config = dict(
    n_head=6,
    d_mlp=768,
    activation='squared_relu',
    norm='layernorm',
    norm_eps=1e-05,
    weight_decay=0.11,
    decay_shape='pow',
    steps=3736,
)
MLP neurons of a small language model. Each row is named by its layer, matrix (up: input weights; down: output weights) and neuron, and shows model dimensions 32-127. Each number is 128 + 24 x the weight over its row's rms, rounded and kept within 0 to 255.
After each neuron's rows, "fires after" lists the tokens most often just before its 100 highest values on Wikipedia text that the model never trained on. A number after a token or word is its count.

L9.up766 [114 132 118 136 137 129 144 100 100 153 133 125 118 127 133 157 154 138 139 171 148 104 125 136 162 149 127 116 138 171 103 127 124 119 201 121 167  93 134 141 168 181 128 110 124 146  92 162 111 169 147 109 121 144 131 129  98 112 104 103  98 141 155 104 147 132 130 126 138 144 122 132 127  83 149  92 111 116 109 116 121 143 126 130 126  96 137 149 114 149 131  90 146  84 119 118]
L9.down766 [166 137 134 107 164 138  99 135 208 126  78 106 118 181 133 111 113  96 148 149 119  92 136  87 109  70 123 181 124 104 138 122 105 182 109  95 148 125 160 145 119  94 126 148 133 114 151  94  90 117 138 133 131 144 157 134 152 109 133 148 157 135 107 172 121 108 153 157 110  93 123 119 142  98 114 136 164 152 146 102 101 131 101 114 135 168 137 125 134 127  74 123 118 156 126  94]
fires after: " " 43, " (" 7, " s" 4, "s" 4

L5.up421 [ 93  89 173 130 165 120 137 157 107 159 120 135 121 110 134 160 118 124 124  82 118 132 108 110 147 167 150 128 129 119 158 130 107 111 146  97 136 164 100  82 186 111 131  98 127 114 142 145 135 115 135 105 153  51  92 124 127 109 181 135 127 171 136 108 119 123 143  99 124 143 107 118 123 135 120 144 108  80 140  98  91 171 127  58 158 112 132 120 154 150 154 133 132 103 111 159]
L5.down421 [103 108 116 134 127 160 130 104  77 154 135 156  98 107 129 154 133 150 130 101 160 104  81 148 112 112 131 150 104 139 135 122 134 143 110 170 102 130  93 164 107 140 118 128 129 135  73 102 154 142 122 160 116 106  96 116  95 151 109  96 113 134 129 142  97 135 122 129 164 179 136 114 111 139 170 145 176 114 131  66 108 137 109 157 123 126 135  98 130 151 112 132 141  97  74  89]
fires after: " L" 20, " l" 12, " B" 11, " C" 6, " V" 5

L5.up326 [148 138 151 131 130 115 139 134 128 136 148 153 130 117 112 160 110 143 146 134  94 161 144 101 153 124 100 113 117 133 121 176 152 109 171 132 113 131 139 168 179 109 127 154 105  68 190 144  93 112 135  99  90 130 123 131 137 132 164 117 142 148 161 151 116 123 142 114 152 154 133 118 121 121 100 151 128 105 140 103 167  94 127 123 126 108 153 133 129 165 160  81 111 118 121 130]
L5.down326 [117 122 162 124 107 137 166 161 156 141  76 167 151 129 114 136  87  76 106 144 145 121 135 126 100 115 160 143 130 163 115 148 134 137 122 143 125 148 155 109 137  69 137  61 109 112 108 152 136 108 129 126 142 123 111 135 127 129 128  87 134 143 150 174 159  74 161 130 107 118 159 109 137 126 179 150 147 102 122 128 154 123 113 167 122 108 102 130 131 150  96 117 117 136 116 128]
fires after: " f" 36, " F" 31, " C" 8, "f" 5

L5.up221 [120 125 101 111 140 128 115 112 122 137 150 139 140 106 141 163  96 118 116 149 132 198 112 145 144 130 162 102 145 135 138 176 147  80 164 111 140 138 116 132 162 126 108 105  87 134 128 103 117 133 121 116 151 139 101 109 143  96 168 142 152 135 150 109 131 112 165  62 144 138  96 126 138 155 130 142 128  96 114 124 132 153 129  99 149  89 144 143 129 117 118 128 125 100 116 144]
L5.down221 [ 97 101 140 155 126 152  75  92 113 141 120 122 130 164 150 112 115 123 124 146 136 155  94 115 115  66 184 146 130 103 115 150 110 136 128 148 116 111 118 103 130 121 109 109 131  81 151 178 109 130 144  99 139  99 123 153  94 144 102 129 112 107 113 196 123 150 139 122 132 186 121 139 139 122 142 138 102  96  88 155 132 117 140 121  99 139 102 151 133 131 141 133 128 123 130 132]
fires after: " F" 20, "L" 15, " f" 14, " C" 11, " d" 6

L6.up580 [ 82 155 123 124 129  81 133 138 138 145 136  97 126 118 130 146  62 141 159 187 130 173 129 117 124 137 141  92 140 149 144 148 182 106 129 144 149 164 105 130 121  88 110 145 141 106 124  97 138 131  83 117 159 134 136 136 173 111 136 159 137 142 167  99 120 114 107  41 155 127 136 121 130 136 113 118 133 118 151 158 119 116 157  98 100 109 101 167 138 194 178 154 126 124 119 128]
L6.down580 [164 161 107 108 136 128  96  91 136 123 122 132 119 131 155 130 185 154 111 111 115 109 111 135  94 130 127 126  81 142 126 124 163 142 137 102 173 124 106 163 158 122 161 179 122 121 117 121 123  88 114 100 103  70 170 141 118 134 171 122 116 168  94 131 126 156 119 166 145  86 109  99 165 115 138 153 139 142  80 139 140 111 155 147 155  87 164 106 157 139 139 147 152  88 128 142]
fires after: " A" 20, " M" 10, " N" 9, " an" 7, "A" 6, "-A" 5

L5.up109 [ 98 134 111 129  98  93 112 177 154 118 130 101 142 126 128 125  67  96 173 128 115 134 143 128 148 124 140 108 144 142 133 101 135 123 167 128 143 155  97 136 135 149 124 127 146 117  93 129 114 149 117 160 136  81 137 149 155 149 184 135 149  82 135  76 122 132  82 130 151 116 141 142 108 123 140 122 130 104  87 111 168 103 136 137 141 124 131 132  95  88 157 110 149 137  88 174]
L5.down109 [110 118 142 153 102 159 128 103 136 119 159 141 126 137 178 110 128 103 125 107 147 119  90 152 107 138 108 122 146 136 159 126 174 134  72 133 103  75 111 113 128 128 141 131  93 106 103 167 140 159 119 155 159 104 180 124 128 122 111 183 119 129  97 144 100 148 139 141 116 132 147  59 122 100 116 115 157 105 162 146 132 118 160 149  93 142 125 158 129 158  81 160 133  96 106  99]
fires after: " m" 17, " M" 13, " K" 10, "M" 7, " Mor" 5

L5.up256 [128 154 107 106 156 121 108  92 140 167  93 138 114  94 141 155 143 127 133  99 154 118 124 120 140 134 117 138 126  69 163 127 169 106 154 128 143 136 129 114 123 162  83  97 109 145 155  83 115 120 123 181 102 143 141 155 166  97 150 139 126 118  98  89 104 108  71 113 124 128 162 141  96 149 169 107  92 102 125 122 133 112 139 101 156  93 144 167 109 150 143 125  95 152 103 147]
L5.down256 [143 112 159 166 137 112 149 122  93 129 114 150 135 154 116 139 139 136 149 151 121 139  94 115 142 131 138 162  85 151 108 124  75 159 156 132 138 106 146 127 117 119 129  75 106  99  99 127  93 164 114 132 194 133  93  79 114 150 140 112 122 104 184 146 126 104 160 147  82 139  81 159 103 113 144 128 129 138 115  83 119 103 159 131 128 136 163 130 156 122 118 126  88 108 141 142]
fires after: " S" 30, "-S" 11, "S" 10, " N" 8, " s" 8, " B" 7

L5.up309 [123 140 131 106 158 142  57 116 125 155 146 156 161 134 114 146 158  72 145 143 121 147 147 114 151 139 141  96 134  74 112 141 112  94 166 135  96 147 117 135 188 112 103 146 113 119 137 133 116 109 143  96 147 143 123 120 123 102 176 157 117 144 190 128 115 130 116  99 112 125  88 105 105 166 160 142 130 120 157  98 114 139 159 155 134 113 104 139 170 150 133 126 138 131 127 145]
L5.down309 [153  94 121 112 183 108 152 156 142 139 105 149 169 154 120 154  95 125 128 161  84 131 177 132 112 122 105 111 142 130 132  92 105 107 127 146 111 134 149 116 140 131 127 110 112 125 117 125  93 108  89 123 122  85 147 124 161 131 144 137 107 150 153 130 153 135 150 131 119 154  80  92 102 123 153 134 137 121 142 119 150 115 131 143 116 173 117 137  85 128 147  89 128 144 153 208]
fires after: " F" 15, " L" 11, " l" 9, " V" 8, " D" 8, " C" 8

L2.up666 [118 161 146 123 187 130 109 137 113 127 141 139 142  69 102 140 123 117 165 131 130 148 120 123 163 152 131 146  95 137 126 161 157  92 176 130  96 117 135 120 145 170 131 118 176  80 131 156 176 107 100 126 153  79 121 133 140  68 154 137 128 106 111 112 191 154 129 124  87  90 124 154 104 120 159 133 136 108 157 109 148 130 140 148 133  71 130 135 128 178 155 123 189  98 136 159]
L2.down666 [132 122 100 147 121 174 147  93 168 133 107 131 146  94 119 131 145 148 107 149 134 171 166 128 116 104 170 107 159 126 114 126 138 143 188 123 135  86  70  93 138 198 114 112 133 140 120 154 121 124 105 132 128 160 157  84 161 112 171 129 100 102 119 133 125 156 136 136 116 101 116 123 119 115 138 143 124 144 146 121 121 106 141 164 109  99 108 109  63 147 136  93 160 143  88 154]
fires after: " " 40, " (" 7, "ter" 5, "." 4

L9.up714 [136 138 145 117  91 165 116  92 133 168 134 123 134 142 127 182 125  68 171 133 138 136  99 116 126 113 120  88  97 151 162 114 151 121 145 127 131 150 125 118 181 165  90 128 131 107 127 112 118 152 163 130 134 110 122 162 131  78 153 112 139 158 172 108 129 138 108 143 111 114 162 158 120  87 135 128 130 103 128 143  96 116 153 114 129  81 136 143 169 182 137 148 144 118  62  96]
L9.down714 [207 103  94 139 160  98 129 140 109 124 152 138 156 145  95 173 122 104 167 141 136 157  79  90  98 127 117 175 137 122  78  88 113 142 114 122 154 116 136  74 141 123 139 102 143 102 116 158 110 160 129 121 132 159  83  99  92 126 119 126 116 106 157 164 143 131  96 143 143 171 118 110 120  98 132 116 119 182 165 128 122 123 172 134 121 138 105 161 140 135 196  85 148 107 128 117]
fires after: "." 38, " \"" 9, " (" 8, "W" 4

L5.up297 [ 91 166 111  74 104 135 111 115 137 171 138 141 139 145 133 120  86 117 153 132 115 182 130 133 134 143 100 104 111 121 122 154 146 124 115 131 124 124  64 121 157 159  69 140 158 147 176 166 173 151 151 137 130 101 162 147 145 131 162 164  94 148 126 102  98 139  73  96 142 140 171 145  84  82 116 117  95 122 127 143 140 117 136 121 113 127  94 135 131 109 129 112 131 143 122 151]
L5.down297 [157 157 115 112 115 140  60 105 106 113 147 123 146 135 128 147 123 143  84  98 132 143 108 132 127 138 110 128 122 155 119 115 147 133 117 113 130 164 149 143 116 140 110 102 107 135 128 159 116 134 114 157 193  98 125 127 104 148 115 157 123 101 137 114 176 137  93 106 115 110 139 133 100 134 128 127 134 100 125 112  68 103 151 178 161 123 136 153 156 147 138 111 143 189  96 140]
fires after: " K" 26, " A" 12, " M" 8, " Ch" 7, " m" 6

L8.up143 [106 119 140 112 121 163 139 107 128 129 119 163  92 134 111 170 110 101 121 129 130 152  83 124 145 173 115 122  83 139 106 155 101 111 140 136 113 135  90 102 121 182  96 138 145 124  98 144 112 155 124 104  88 120  69  99 110 149 170  88 167 112 120 122 147 145 132 111 122 130 135 129 181  90 155 134 155 119 140 125 141 123 121 105 182 103 103 129 131 175 184 167 183 102 163 140]
L8.down143 [155 132 143 175 160  95 126  89 109 126 125 113 113 101 140 114 121 117 147  94 143 150 159 122 151 155  83 114 129  91 122  91 153 139  97  89 134  87  87 102 128 125 152  70 116 136 128 120 131  84 129 170 138 128 145 128 120 172 142 133 119 105 170  77 105 117 167  94 189 151 156 142 117 134 110 194 102 138 117 142 146 127  91  91 106 137 111  99  99 100 129 124 134 164 133 169]
fires after: " " 64, "\n" 7, "." 7, ")\n" 4, " =\n\n" 4

L5.up85 [116 111 154 106 143  86  89 147 159 111 128 141 158 126  79 129 157 111 165 130 112 194 117 125 155 154 167 126 128 135 140 153 126 113 132 105 103 148 116 134 117 155 136 146 146  95 178 130 140 155 132 112 170 105 127 146 129 104 177 147 139 161  97 113 116 114 105 130 108 139 125 125 117 155 142 128 101 133 151 115  83 159 174 132 134 148 121 144 172 110 110 151 125 125 111 160]
L5.down85 [159 128 110 118 128 133 126 143  98 133 112 130 144 131 146 194 109  99 137 149 154 152 117  88 131  99 151 130 106 122 103  81 126 110 104  87  97  67 109 136 110  98 134 158 118  89 112  96 140 104 109 139 148 119 153 138 142 121 150 114 198 136 157 156 136 143 169 142 119 119 133 129 111 116 108 115 164 132 136 120 139 112 109 151 119 149 105 116 128 189 156 120 117 124  79 129]
fires after: " L" 13, " l" 13, " V" 10, " v" 9, " b" 5, " c" 5

L6.up657 [122 139 103 140 150 146 121 106 101 129 144 129 130 156 162 180  99 141 108 114 130 152 150 139 115 200 118 118 114 144 143 139 138 118 131 116 107 169  99 148 184 152 101  96 103  95 129 137 154 125 132 122 119 125  93 134 131 100 150 157 169 116 162 118 150 122 127  82 122 157 114 104 145 150 129 109 120 119 105 116 143 119 119  85 145 105 139 152 109 148 144 128 128 137 143 166]
L6.down657 [110 126 109 156 143  95 145 111 136 150 145 161 127 169  99 114  93 132 122 113 142  96 100 148 142 112 141 146 104 124 124 103 166 128 157 127  95 140  61 155 118 127 118 121 129 115 142 185 147 113 140 122 136 117 106 160  86 150 153 125 144 119 164 117 113 149 157 128 112 132 141 122 147  95 142 155 112 138 156 130 114 117  84 160 114 155 129 119 138 102 141 144  98  81 127 130]
fires after: " m" 14, " c" 11, " M" 10, " N" 9, " E" 8, " C" 8

L5.up147 [158 124 136 109 163 143 115 146 127 131 108 178 130 147 145 128 138  97 166 115 130 168 122 171 173 119 115 174 118 106 148 131 131 126 126 129 111 132 137 134  95 126 165 113 118  77 124 132 130 155 121 156 105 150  69 112 149 143 171 145 111 107  56 105 138 140 139 129 114  98 151 101 126 108 175  83 105 155 148 111 134  63 113 121 132 138 128 113 126 145 105 140 147 126  93 167]
L5.down147 [119 150 108 135 138 120 123 120 137 155 141 115 156 129 132 175 165 147 130  76 136  87  92 102 165  74 124 103 127 136  89 137 112 173  86 124 120 146 110 116 112 168 132 121 155 107 131 116 115 122 107 157 119 124 100 144 117 124 128 100 148  72 128  94 132 158 117 145 136 143 144 151 151 147 130 119 115 166 114 119 121 150 134 129 124 108 128 143 120 114  88 174 114 137 159 118]
fires after: " " 65

L5.up650 [110  91 145 170 122 124 138  80 158 163 101 142 136 135 158 173 133 115 146 129 134 130 103 101 124 142 118  95 140 151 128 176 150 114 115 133 136 131 143 132 165  91 183 108 114  76 157 120 111 122 115 147 107 123 118 134 148 134 138 142 118  78 145 119 143 146 163  97 140 132 107 118 154 108  99 123  71 134 130 130 151 147 130 163 112 119 136 126 148 117 158 106 142  85 122 103]
L5.down650 [ 84 124 126 101 166 138 113  99 130 123 140 140 110 100 156 105 138 152 134 153 181 158 166 154 136  85 157 128 116 143 126 118 104 117 149 130 128 134 137  88 103 123  92 118 144 118 134 125 109 138 101 114 134 104 122 132 156 154 172 148 127 141 138 152 120 112  65 137 172 157 118 140  86 124 102 118 160 131 113 108 161 103 162  98 148  99 144  87 147  85 123 166 167 130 124 132]
fires after: " f" 19, " F" 14, "pp" 7, " re" 6, " Sp" 6, " rel" 5

L5.up646 [129 137 159  98 142 105  72 145 119 122  90 135 134 129 126 142 141 111 144 146 109 134 114 161 187 105  93 141 147 108 141 143 146 116 114 127 151 129 128 120 132 117 147 156 124  90 136 147 136 102 152 113 159  84  88 128 162  88 126 117 161 177  68  64 122 159 118 105  57 106 137 110 153 108 176 108 126 116 135 182 138  82 134 169 140 117 135 133 115 124 152 115 157 108  78 145]
L5.down646 [107 106 100 100 136 128 144 153  97 132 106 116 125 111 147 117 112 136 128 125 110 149 147 135 109 194 132  53 154 107 163 109 131  93 101 131 110 110 123  87 155 137 127 155 132 121 139 166 127 173 128 146 164 141 154 126 134  90 120 164 120 118 146 111 121 140 137  82 147  94 140 170 149 158 110 119 105 124 144 100 162 143 135 131 158 122  86 198 152 120 105 110 126 137 142 126]
fires after: " R" 20, " h" 13, " L" 10, " J" 7, " Ed" 7

L9.up499 [129 111 117 139  90 146  96 125 133 132 119 127  95 115  98 130 140 148 144 132 129 166 105 143 121 133 127 110 106 101 149 108 107 125 118 105 147 177 103  58 195 140 146 140 109  93 148 138 147 125 143 170 125 145 112 102  93 130 165  93 157 121 154 147 114 120 151 135 139 128  91 121 148 142 109 116 111 142 146 111 149  90 114 132 159 114 187 148  99 159 116 162 133 110 145  81]
L9.down499 [105 126 141 137 161 161 144 126 114 134 123 146 139 125 182 100 128 110 124 145 128 158 151  82 135 157 116 126  85 107 125 120 116 116 150 109 149 147 141 112 132  97 176 114 171 139  93 170 104 117 138 129 159 148 163  95  98 135 167 110 121 122 146 133  85 119 129 110 146 162 154 129  90  65  75 105 173 136 136 107  98  93 150 104  91 139 126 122 128  93 139 140 135 133 125 143]
fires after: " " 32, " l" 7, "\n" 6, " o" 4, ")\n" 4

L5.up639 [118 111 143 135 114 107 107 110 110 144 149 161 115  96 120 117 123 130 149 155  98 136 150 132 183 133 115 110 111 144 123 127 154 119 157  88 137 168  80 137 134 121 134  79 142 133 143 124 125 192 139 165 111  74 127  92 110 120 147 153 134 101 144 111 109 172 151  96 149 122 140 124 123  78 140  99 107 109 103 127 110 120 119 121 136 115 121 119 156 153 147  74 177 142 124 141]
L5.down639 [129 136 105 134 103 121 140 110 124 143 128 138 172 136  90 117 102 125 129 149 136 127 143 143 140  98 131 147 121 145 144 137 103 191  95 112 134 124 133  94 117 132 152 142 132 133 130 102 148 158 135 129 136 157 117 131 111 122 110 118 120 136 136 140 117 103 146 146 109 138 110 131 121 156 121 130 138 152 130 157  86 137 112 115 118 161 114 163 114 135  96  44 191 106 124 137]
fires after: " (" 16, " was" 13, "–" 12, "\n\n" 9, "\n" 9, "-" 5

L8.up541 [111 115 153 123 137 110 132 153 126 172  95 123  97 133 108 142 168 103 145 117 145 129 131 121 157 158 139 153  83 152 121 133 164 102 149 132 115 137  97 101 117 109 102 101 114 150 146  90 184  93 138 107 152 123 124 145 122  86 150  92 133 175 110 139  88 101 128  81 133 152 119 102 122 111 143 102 100 115 126 154 114 102 144 103 114 114 117 182 124 100 130 113 112 127 147 133]
L8.down541 [148 124 156 138 127 138 120 142 155 166 118 152 127 102 160 130  91 162 153 133 124 110 118 113 118  92 124 149 107 164 105 138 118 174 121 112 144 162 136 132 117 165 129 118 144 127 148  76 167 162  87 113  87 144 135 109 156 120 119  97 167 148 141 104 155 112 141 145  89 133 114 145 144 115 134 116 146 168 133 135 116 126  98 204 157 114 140 116 137 158 136 117  87 100 152 138]
fires after: " S" 15, " I" 13, " N" 12, " Al" 9, " U" 8, " al" 7

L9.up292 [ 75 126 130 152 150 131 116 122 131 125 118 145 152 156 159 127 108 114 112 127  98 121 117 143 118 122 132  96 149 152 158 139  96 114 156 118 119 165 130 156 135 165  64 132 152 117 144 143 112 179 129 112 137 162 110 146 140 136 110 113 173 124 139 138 114 132 109  76 104 133 121 112 149 107 134 125 130 154 127 137 104 125 125 144 145 123  92 144 120  93 188 118 127 123 117 111]
L9.down292 [135 149 109 130 152 132 131 123 138 133 168  97 109  85 105 135 121 116  87 102 119 134 106 168 135 111  78 145 128 135 185 138 127 153 163 113  85  71 146 180  95 103 105 109  89 141 164 115  98 111 130 161 138 101 134 145 140 162 125 169 122 115 126  97 119 138 163 151 104 125 181 184 183 139 152 124 110 108 179  83 129 130 125  87 126  89 127 144 114 128 110 140 163 139 110 113]
fires after: " " 47, "\n" 16, " |\n" 8, " (" 4

L5.up545 [124 144 121 103  97 120 106 114 148 117 149  98 165 109  87 152 150 115 157 119 128 142 103 130 173 148 117 165 113 149  76 129 123 128 171 147 112 109  82 123 163 164  70 134 162 136 139 119 114 163 128 155 111 108 103  98 152 126 154 132 148 139 110 116 127 126 134 134 133  96 139  72 145 156 135 130 125 132  95 131 117 129  98  84 144  80 100 159 131 143 124  67 178 156 122 127]
L5.down545 [164  98 125 136 130 127 132  82 159 150 120 159 152 125 118 110 100 129 148 139 167 118 101 146 168 141  93 149 120 121 148 114 138 146 137 112 111  98 133 107  80 184 143 105 143 160 140 124 109  77 142  83 107 173 130 134 140 142 128 111 122 125 125 153 102 180 148 154 141 176  76  95 103 145 123 149 108  93 126 134 119  98 129  99  99 152 205 131 111  92 128 137  91 158 106 143]
fires after: "." 77, " " 14

L9.up75 [137 114 189 136 127 121 100 142 142 120 112 137 125 117 105 128 124 130 126 142 120 139 164 133 110 111 106 135 157 175 151 125 155 127 126 126 113 150 119 112 171 123 152 110 108  84 170 109 125 153 152 153  97 140  91 119 154 115 140 101 125 134 121 128 114 115 117 150 102 131 110 152  97 116 123 136  77 168 133 141 161 135 140  85 138  82  94 133  91 145 145  87 160  96  73 133]
L9.down75 [106  86 144 126  90 112 114  98 144 153 144 127 147  90 137  98 169 121 129 117  58 127  99  96 115 101 105 170 132 151 125  90 134  68 138 156 136 112 139 115 116 131 125  92 155 138 138 148 134  95 114 122 109 173 139 143 113 120 121 128 114 149 112 179 124 108 122 162 169 130 132 126 111 160 147 124 113 105 124 160 143 137 162 131 124 101 168 120 101 131 102 115  88 107 132 150]
fires after: " " 84, "\n" 6, "–" 4

L9.up514 [146 140 115 124 143 135 114 108 136  83 110 132 177 101 136 114 114 139 150 176 135 146 127 142 119 170 118 122 118  91 140 115 110 132 174  81 114 121 135 152 123 157 115 148 167  96 149 104  99 136 148 134 116 146 122 133 124 109 123 132 159 120 129 132  92 137 140  93  96 142 128  96 149 128 141 130  64 148  89 100 130 147 142 153 144 147 129 132 142 150 122 126 172  98 113 102]
L9.down514 [159 117 131 115 130 112 120 109 112 128 123 157 130 188 139 140  97 123 114 128 137 112  79 158 116  70 159 127 154 139 138  94 130 192 125 154 115 115 107 158 128 179 118 150 149 158 166 114  98 147 130  64  84 153 142 142 133  96 115 135 139 117 107  86 102 143 120 105 132 159 115 129 123 148 130 157 114 113 165 154  90 142 100 172 112 134 143 150 146 136 133 124 107 146 130 121]
fires after: " " 58, "," 9, "7" 5

L6.up549 [ 95 178 101 104 145 121 138 126 114 125 115 113 160 126 130 127  99 129 160 153 151 135  74 120 133 142 132 126  92  94 133 143 180 124 170 107 143 125  71 146 142 144  96 160 135 138 121 125 153 146 121 112 158 134 143 111 182 131 139 106 127 145 172 100 151  92  81 117 119 149 154 167 143 106 123 120 136 158 112 130 143 104 165  61 105 100 161 133 118 170 120 107 165 118 101 134]
L6.down549 [152 152 110 125 114 104 104 135 136 128 166 141 130 160 116 124 154 135 163  94  94 109 141  77 127  90 128 188 126 182 132 118 121 129  84 145 164 127 124 110 124 106 117 129  85 166 148 129 146 139 150 163 115 117  93  99 129  94 103  92 101 127 146 144 146 126 109 122  86 156  97 127 102 135 197 179 127 162 164 138 154 103 112 120 126 145 120 136  97 117 122 130 110 144 150 157]
fires after: " M" 24, " m" 23, " An" 7, " Pol" 6, "A" 5

L5.up370 [ 76 171  99 118 133 138 136 125 160 131 132 121 116  98 120 164  98 132 173 121 130 145 146 142 132 138 138 107 113 144 147 121 143  71 158 116 133  90 106 155 149 129 144 128 121  87 133 102 128 107 130 165 161 124 130 104 127 150 131 130 127 144  92  89 112  89  67  86 162 109 177 140  55 143 119 104 124 135 108 103 186 114 118 115 134 104  75 141 151 106 133 162 135 109 127 149]
L5.down370 [113 157 119  96 179 160 109 123 106 181 132 113 169 143 123 139 130 146 149 122 121 130 149  96  91 119 119 124 105 129 132  97 124 162  86 138 112 137 113 124 131 140 122 126 110 144  68 108 104 143 130 109 143 151 116 100 115 154 123 141 102 132 169  95 161 135 118 130 129 121 116 104 155 127 118 102 103  77 117 139 111 128 131 151  95 120 154 140 188 156 111 123  93 129 115 136]
fires after: " m" 25, " M" 11, " Y" 7, " J" 7, " Mad" 4, "ik" 4

L6.up209 [160 189 104 131 144 144  75 117 108 163 113 149 126 110  95 163 117 126 121 104 149 152  95 118 125 112 118 156 101 177 113 132 162 102  99 141 140 132 116  86 123 137 156 115  87 138 138 131 140 101 190 128 112 129 106 149 111 101 125 162 153 117 155 153 143 141 110 133 151 106 111 132 105 114 140 178 119 127  86 145  78 150 110 121 133 102 128 118 143 149 165  80 137 148 123 123]
L6.down209 [186 161 128 147 115 129 128 130 118 157 139 150 164 132 123 129  80 132 126 120 126  91 122 125 156 124 125 137 151 135  96 126 141 165 126 134 157 115 171 104 126 123 127 102 179 124 119 135 159 157 111  99  91 147 110 114 160 177 201 164  77  95 133 146 139 134 131 124 109 125 128 116 111 156 124  89 124 119 160  75 111 114 149 138 134 109 125  89 141 136 147 113 132 130  81 142]
fires after: " " 61, " (" 9, " an" 8

L5.up108 [ 96 159 123 133 144 127 154 100 110 111 114 150 137 126  93 149 174 131 120 131 143 127  97 105 151 151 148 169 116 129 129 153 160 104 127  64 116 117 123 131 155 133  82 134 119 124 157 149 119 128 119 104 127 136 156 121 172  87 120 114 172 132 155 145 128 131 151 112 135 168 104  98 112 104 115 151 125  51 126 125 127 124 142 117 129 127 154 142 171 190 142  83 122 109 121 117]
L5.down108 [123 125 109 135 109 139  98 116 147 110 153 159 154 103 159 149 113 141 118 142 119 136 106 136 161 120 114 105 123 131  87 135 105 202 123 162 106 145 145 119 111 130 140  88 139 167 171 105 141  94 139 108  89 147 150 134  87 114 142 113 136 108 103 176 108 158 118 159 102  88 126 161 142 119 129 101 160 125  71 119  87 113  84 140 118  96 116  97 146 129 125 161 159 135 135 138]
fires after: " F" 24, " f" 22, "f" 14, " particular" 6, " friend" 4, " Ear" 4

L5.up66 [167 105 120  92  92 145 104 118 131 131  79 173 120 123 136  99 120 118 124 125 130 146 135 136 178 132  97  86 123 137 140 186 160 108 167 116  88 158  93 111 126 138  82 114 139 115 138  84  90 154 118 142 104 150 115 156 123 122 156 121 158 154  84 126 103 109 122 145 108 118 128 162 132 107 147  68  83 126  91 105 105 106 113 120 158 110 133 125 143 175  98 162 155 101 120 118]
L5.down66 [153  97 133 134 127 103 148 119 153 142 135 120  98 125 132 123 102 123  95 111 102 110  78 129 137 123 127 154 103 142 123 131 117 138 131 154 127 131 137  90 130 169 143 110 150 142 185 132  68 132 109  80 104 162 162 115  93  82  81 128 145 134 137 117 135 108 148 207 134 142 137 141 145 112 140 155 120 123 135 150 112 158 130 159  89 157 129 185 102 100 123 128 151  97 145 120]
fires after: " " 44, " (" 5, " a" 4

L5.up604 [129 165 170  88 113 119  91 169 138 123 133 152 100 165 122 125 159 129 125 152  98 144 119 127 199 141 109 105 141 131 109 133 158 132 133 115 160 116 142 148 132 125 135 123 124  87 135 183 128  90 132 102 194 133 112 138 100 102 167 104 126 173  83  84 155  68 112  96  72 137 150 140 121  81 170 131 104 134 144  97 116 102 123 126  85 115 143 138 132 139 126 107 156 155 112 151]
L5.down604 [143 159 111 105 103 138  92 170 142 114 132  86 121 166 102 154 131 106 117 146 161  85 133 144 137 143 150 101 168 122 130 110 148 100  71 139 130  80 142 153 116 142 154 143 105 135  99 120 139  99 119 168 174 144 145 124 132 163  81 134 151 185  85 111 102 127 146 138 152 121 105 146 118 142 133 145 118 140 122 110 106  84 133 116 154 111 131 136 116 108 109 137 116 134 171 117]
fires after: " L" 16, " b" 15, " B" 12, " Ed" 6, " H" 5, " R" 4

L9.up100 [131 114 203 128  93 144  94 142  89 105 118 107 147 185 118 166 122 138 129 129  88 133 132 109 158 158 130 165 124 108 154 153 129 112 164 120  93 114 125 124 137 136 128  86 126 102 188 125 129 117 120 115 117  99 131 143 151 167 136 103 153 114 127 124 135 144 142  76 124 125 112 138 154 133 114 154 146 125  80 123 158 105 146 107 159 110 119  99 178 145 143  68 126 165 143 160]
L9.down100 [127 132  80 154 137 142  69 136 119 108 117 164 125 129 123 114 108 135 107  99 132 100 135  65 106 123 112 124 110 141 109 125 167  99 149 132 144 123  75 147 156 183 115 141 133 121 150 168 173 156 117 129 107 147 110 118 134 166 124 140 141 143 131 137 136 144 108 104 149 149 107 121 156 127 137 113 149 161 114 129 159 129 128 152  91 131 113 135 132  98 135 101 131 104 151 106]
fires after: " C" 27, " G" 22, " M" 5, " N" 5, " W" 4, "C" 4

L8.up628 [ 98 128 133 104 161 117 129 121  91 191 116 140 151 142  82 137 132 122 150 106 115 111  97 147 156 113 135 177  76 130 145 148 116  93  95 121 114 132 112 123 130 154 124 117 147 161 110 144 151 118 147  73 127 152 109 136 108 131 126 132 116 113 170 110  84 128  88 101 134 101 120 158 109 114 114 149 108  90  63 158 116 146 130 123 137 114 125 138 118  90 133 122 114 104  78 111]
L8.down628 [137 172 104 195 132 133 171 126 107 134 132 138 157 101  89 147 155 145 160 122 146 117 181 127 108  95 148 129 124 147 123 112 116 111 117 153 138 131 120  97 153 140 132 131 115  97 121 127 131 111 105 108  63 125 105 155 149 135 117 134 118 140 109 102 122 163 161 132 109 120 163 121  84 156 121 134 118 158 134 114 156 159 139 129 125 134 112 146 113 147 145 102 102 119 124 119]
fires after: " " 47, " (" 14